Weights of a small GPT-style language model, trained from scratch on English Wikipedia: LayerNorm before each block.
MLP neurons of a small language model. Each row is named by its layer, matrix (down: output weights) and neuron, and shows model dimensions 80-335. Each number is 500 + 50 x the weight over its row's rms, rounded and kept within 0 to 999. Numbers have three digits each.
After each neuron's rows, "fires before" lists the tokens most often just after its 100 highest values on Wikipedia text that the model never trained on.

L9.down354:514464555516437583565469525513469619555549535530517499545416494560532538473435496575505543500425452497486500517421475459398434489469421511567479474455468483567487427454470646466404435401586459527469476495535517532424489557443439537489470451569573449485410515415529557540539520422600539490597513516470557500530482487451520577527588512544474449554537434514598482454560564476500456533528585480511530446524501522498492468477489461429509550516470434412603464499478635501494462608633512520515489574501514584522534477424501568510589532605465567542500503526556489465525427503438460467537338485474484551491451416482567360555598406454556473433491523514503552570490553543502590490476442529421538522500543450489461485538543524472498509512500510435544525519501561488541495562478509
fires before: "4"

L9.down2053:526406586573455445549513515526449563479576546462574411563563527597516529438474538390472489426527478497507434594445459461473554418564522545421419565515490501581466494419441465512508557487534450494432365488522585511465463446507459481537597604492541522376496487541489454491548455394445454454561501455436517480460488518535546518577491478513493456444538516484504523461453496433479466510540447443467455480551534474535455511529469443525489594575490424485452457505497504599554444578521534455455401505560446530485445497546464510507475406484419491499491461522441500548517531493438459490469511469492541517502604528498544619441422496472510517540419570514547601492487509482562511536491541420587541508447415457629444404394470468523527528517482590564495518481508451500484542407487446
fires before: "8", "7", "1", "9", "6"

L9.down555:432498508400513552463571450552486556456552515457455425435447535475454429549435522428506404552484488495512602513536453508502520421479534496444410527507540549616507439493445517517511536502472501595611462516427418490580491586464474486528450460452467468454401537542430527477395532579479507557440476486484442506536522482622438403593517460441451570467460578522490512528503512533570514492516458488515487593564504485475497530541577609424495599627463451515519495576476505526514459506476540535452459472494418541409587459438491472468536524534501525591535454432517566617508449613492480578480409573514500539545477497572492515505517457456492507559482483413486487494486487448506503511524513602480565488519538512483504486463506490559442358439491484482565504553413467481499592497501475
fires before: " "

L9.down1802:516494481540481466510597507524414516524556458538533527496533466511524617526464461545516486452618577510542461504535460561513468463559507436469470425503478496618438549552544522450513533512427469498528461454508491525557504503499552511514522483485481465454534487492485523413443536483549520465499409499589590423489308482526505537445566500592569551505466448495465548554519514500378546517503570480512474469465500539571426501492535491501436516459557530451521340592469478534485576446483532488437516517493510569400587461467509476423467497527525502499515436548482550387512503459419444523408504516517465511466550445533519459495499562475527457443455554465547533506501588512463548437452473406416524483534457551492482501423475538418527416519444490483531473476515464465642525482563524
fires before: "5", " ", "id", "-", "ano"

L9.down47:504572466583540472586534508517557502484480475542582589498507492507536524434477429504529540446578494558474525435454531492585574488527506427560526403529545484409561498492462489416524524533455460568478421559501481443477494556518577503498472555508492466495526464509514508452463442517519538544555488469402502567437464489447555516351589528568490535492466480520578457444455406419426432463487521546521511557497449507542513405425536440528470541477431460477570429504453525453566529479592447498421523451404494631473511477505552471436434405498503506528515545487518480434543458534463440381543427492519454503611451564547535542507529514486527475562515489527478570524572611546517533428443457503540528539434532616454532418452492556594480501460475465463468489473542465443401516544471501
fires before: "4", "o", "5", "ay"

L9.down38:461453489434494483436445513505529551508621423474438523441512536542525481433490448503422515555392467494606441491492551521493461503489535523543475457414506537426532494498471534485496509479488514549523474459608489469535549477396540447500508544481532553391496492536437510459450533535572480486510625451461523499415482497505565528471482491611537415472563472467497479466445443440518667518647513445564458482556533511505508481516464469494523503534485532545485479485462500424516488458458528547511473566427455531480565482536515404401564464481548465499465470530449567614506530490480443501527568572525570555476565408578584546361511568527445469548509510472396501399495527493536499556510449524453487447508495541506548590438567528441512524472566414508581422481384380535553488459488527
fires before: " "

L9.down1786:451518504502479467417547530465464546531506528485538391564424495543509516411495415452542513464472515423539490480467432471485496552468498444436400575547491551519425550483577527395393442563518497533490430520451553461374603477498486461480443568579471546470532508504496483450480465422559560529505476452442430470486525565423480501604467514434488511473492413502550498511487521467518540563475591541443474460577520445410514456541543447551487571533478563460506530592521517592525448445487574405399455550617526467464459478376486512403654512541501418587437523507500521421501490471419475458488537478464483483459536509437558527520494435477510507448392513503461513551428548549563488501513410507524469513493533576508577491436426494496484419537450526506461534491489544362541546478514495
fires before: "1"

L9.down2532:422453582456531469520452369467486562514629502577555531558599565411495452454523520469470488520538421457416541526549447534494466502429579533505445458364534424531531388512572566538386523600532499479440458517500480525550527477493454530471494552436514401560563397435436516477536573499404441465531550387548510414525439493533510428415515472424532454580493506508424509439609441545529545542519598418548448576457485487486548594541491566485430519493558602464465471539569543516505486424391530506495531494507458567438514559482505542516500577480569480525465507489571531369456474515482524429462434448507465468487532560473544490535513453491502440520477470553442449486581486498496463528496469475523499486513603546425454461488431669438511555437502526518538418469513429525616543466501510
fires before: ";", " (", "\n", " "

L9.down2085:507525477570512539550409471456418390441437535431547464498498571580505530509505443472510477509528519503509404489522510483585500495471498446507436476530544462404517663394466630527525508418443499574522444487518535543475460459536551580452488420504493430493514498473483508434517430499556503479509523458529468446480519399458507614560555543437516451463467520515416465512588504490444519478498496414490464565511464565545501510555554468491483470519520419400502524448483520483512559537616428474506444535493519508528496489586571537518452525520477509498537595432527390401562478494480401687526446577375388471560483474547467632525522519587456501511486573553521574562479521538402484474515543497493526568481499547456539496578492483496488574586500514470448483449515579545486509472523520
fires before: "3", "4", "5", "2", " ", "."

L9.down1966:558505455619496497509460467467556450493566558489493487436525508491498529505514453528562506495490444502431349497550521543416506530525542494470427545490546522476471464502519484529484518490474488483547523517503520549497442484518456477459519518457584513481443418501575574487498521574527604497537560520476501538516495527523469560483483510551494467476490506540429519405532494543438508474469459498480587516513535463523478519509585518686484447392529556472436418471421467474351533514518453537512501515418532468478549555490513520586474505459470585529461544434458478450472548505501495498487516487411481476499497542520393535465512522492545502512501468482481442504497426501416478542504544511513450552483551554485484526620486449598573472455118457515452411509522467535507558558613506
fires before: "2", "-", "|", ")", "The", "In"

L9.down1897:595513464513539482427539479403544485482595532514471502406540529481635551543423452468509505432568497412463447484580570497505497527483485554510540524583553483454548459485530500520459489523547449454533616524514433505441556478556502527615446486480534534471477437524491450567498459381494581468459457463486458530632540597452454589490476463547536536465427574500447453597517515523498564545508432516522485581400575569509524461451441492557410530474515469620458525568425515530490435523458487473520479501505503393463452467491485370506488500500535539478478466432551466444526537500453505470461595538549473534452529459488566491446443483472556480520470499448407374542504472465465490521487529429477539466547571507382479463490582491503528470514458516496508523482502585549396482497494486
fires before: "1", "2", "0", "'s", " at"

L9.down1116:539503528504426533476511532437433442489523538518456451524524523500589516485511440457484442454578393464440452492572490515538668522542505559408530585380545474459489568547489448537498444508481525490477496516493555496492481463522535452468486489417540509511460513501567532379439450587447458509447451430488460481473490431494517585554454452428502559567444482518412491529446393549463460540466434511481485540499508562527564521460584535530453526502503483532468513512438513520542543470470514480382463408445487582531410481561547466496484501513477578498533472493447469542458471519569515615502485495437512505507442522531427477533375575496380391483584545506386447464552505488476491391465458491516505599551487533468472606511507597532533492509470558524553494455530547541617518485553623
fires before: "3", "4"

L9.down1626:471462485547459471545526601513542514498546440517627488489497531553585589453569462461507510516575476479427540515499486537465575346521534472409536536492424405507431524532466555492445549430442439448477481555586487419494453599558484485505461419508584445498591480432644499503498460480429510505444493512452521495497480592613512539539442517442437553509509524471384555523533482445437430607492447501504532589475481505506488560458496454595534511485536430557626521520506530538522522541521562546527379382451509536441488430416440400524570503483497520467454428356458581401499473570536480532545477481420377570507456492473532443521503571465520451432481520475429448514553544448419480444446516520521532417494519444497526561520466473501440531485461517575416542510609472418452501540563552
fires before: "3", "çe", "ć", "0"

L9.down2098:526559541450566477514522443444521590412444521530451505490533526502424552463539446510600457499509567536524548499431459514487508544523480463468440550477518491508491510499590515454501493550464528512537541534590478529592490419533495518471562593491517598545497517588477532458489478544474513495581546461444453493526579470484489436458551468451552499520399528520457465528526581453457517451475566513581514476438563515449507502613493546510405541494552526482509466554484505477507479544537445451381553431547511427566553437430484531451579507480532488562546577438492537499537511489565423490451486504451507521453550470509574464549470445532496577599506449568486438485494411420526619600520503430465395643561444524513527423471532517599517500443432526541568419477462485512541544467487498
fires before: "1", "0", ":", "2", "–"

L9.down1430:553529414578500501489495507447459485522574520532456535416417538483581502566460476590513528504459498448539465503530422467468447533552473669488502426405477484464545427551541570542492509375564426513558482434588582480548452515586545576494521429509450448509415575504561509384492494405512510547512508390574389504519467567539497592499488546400417477485446511507462485543509462528557551549528422516582456540430477404437561526541466454499503572474552552474429513451454491476533521475426438513396567482509415427409505545466461493494517559422491575584528434512482528432497459509586521441412553580462511501469526484442521480570546504510423549548485487458476496534580508534513435512567440446435509520433523475405662557520549545460514514530534483431534527496506574432480552446414459
fires before: "1", "2"

L9.down252:488448447478479479493458626547448477558590575490452515447470553472508472525508474449488424519517475499496493505557557457528479613373420470560442457456468543479519483638491489441454575547552572526490515496503480462564522464536486532472517496468500418435513527588421467566529487518580398343512440361461425460485484447445524472508458579551534446540532594561444505561562580435436491472548523632533493484522458486510490506537480529414561500513516489470383434505512495490574499420514514466533506498495443479531463524543551544542507527608502474556486510546513475595528589593395456537507476483476486524492478535482514528558505521493419454553503474507406451474577414492547433498491442490503545503559518592497569435601525532511482494536522467571454554447438484502445534529515488
fires before: " ", "\n", "."

L9.down501:482458503555535520534460434389533507500588539489507590591530501496437558430453500496542502549507472493476207510497516445517538503452392379505457480450584487507540381596495439553449499506535530378465464506523417549512461406524418497592546479561514532578465487555467590481440520514478559486440491528567542475417539564549491557491595418495483459524571481500504511557444568473553545573488489521446453464526425455513490452481435521491457509559428491485436516536468528428481525545479513538448513508472496466446523440469474459607456428524472485501527512541530531456502461493448500380509487409522506638523617460486496443495570542586489499585539544501552397447514494485547551469490513515527513511457534615594535506561500503502586455551525480511490503483384499539511495516533499
fires before: " "

L9.down837:520441508423463503460531485527437450397523500362489454472458561426529520561503421533569459488475478508460582563499550539571484502479599517569476460561534525500550497538491562497453530505523501478452476482372452463618548541489482453508523507511528484637469440492569473464485554538543437483433491509479573500516541467431504477553509493500491566539550534553458444544529533497439516450496567431518531447491524544553505434473432535458482572533468491435517498495443467390532557609490426466427519562533533488634474518504601551421499488517426588531572504584510634507556405503515555489465505499547517530492508493469456459510469459404461497460460488558508481467463459521509505523492448504582471491585441593546588469399507403531492464614444470537471499502501508533420539433481508
fires before: "0"

L9.down1510:425545600467478462507533561526524505507499423511519452546478485563524481408441461425511467489509427489539357475477463509507533468486559552469559518466433505484502545496445494504527555454450478493609459519543556449406454439545613451513494542488513515500542513540515496501562515541500462573516455484535440545511506544405476471501476521562537455495487560526468381448540491485458477557492469488476516508399481588539567521479572483415528538459486417526500514563408458503508517563532547447411462522483503463504414495572501564505490408478484482520545559590561504459522538528476510483489515530495483554485529551548599615460566517536454531400552513564413540433544509507523474548557450510486514611451514533576473511551459647555423590517501588492583550344488582524507635511472497
fires before: "1", "2", "0", "5", "3"

L9.down1196:503458446416443495506525541383473502535502545500520563525533470476533461418558461481586495442495499447480497450472504498495433567509636489474508483605459471448429543527456489582509438565492529453435477499531480550453522522460525564517519544515605539570388472552460514380501534485474508467472510512564503505547478489509514493470550550458466534518448436586385574499495467516479566545514542562586460500559558474466457599499494545513516471558509559444481477472384577491460401438551468524461539520595565452490562445470537526520532511493448530552514468429569509477448453454591449483553487535537602432431487550475456489468465573520510496471432536485513473478459599476506520567492592451568489569475442527448489456529399522597576451403421541580438522473517521511533525457503511
fires before: "-"

L9.down2248:451504527484520544494532555510474510521554583522657431566509520389542506549476469518516516493504487459408434440581511479506596484415477528450553601585408534555522558403539528454438460597456496539521364515572525509520437490511500526447519553485591433509542584490525441527522555510440438483484563460528416489560482540556428580455516503454542538515524477487502522500588518558476477518485511434556527476494541522474509598659564499513409485408433451516476429508536527457544532499443507477418520487473439438504445408491449574449544418491472563415463569497457539510498548469501464456511580467526451441481602422498520571511453574428497538550444443540494502517585462485522478541470524431475530429557459473508540456446544458577536565540531539532543436486497476477547493533578492
fires before: " ("

L9.down933:534487489480551546504591502565521583470506578494514464387475521516535572559508601534437447513482489434525525472582449444451461439504442481528491447547450529507588457538529552471527541461415438488540431447509544578530472419527534524451538582431466471496498413475481491519496453528474624416528486401496657536434587471600474484500463602549458505510508500501461478447436582408530563383510481483413535395566544567538530566512464474473477517440612598545541422486529509535442444502533432473518444510503511581441483486525508483500450419491480507460466432545485434581445505489513430500477593500456527452504580515448428484555561599546447499484422525514494506403498566445513613503518586459539509522412475438502369434505440485460486457496416497523540483515448470537458548537441504
fires before: "7", "6", " States", "8"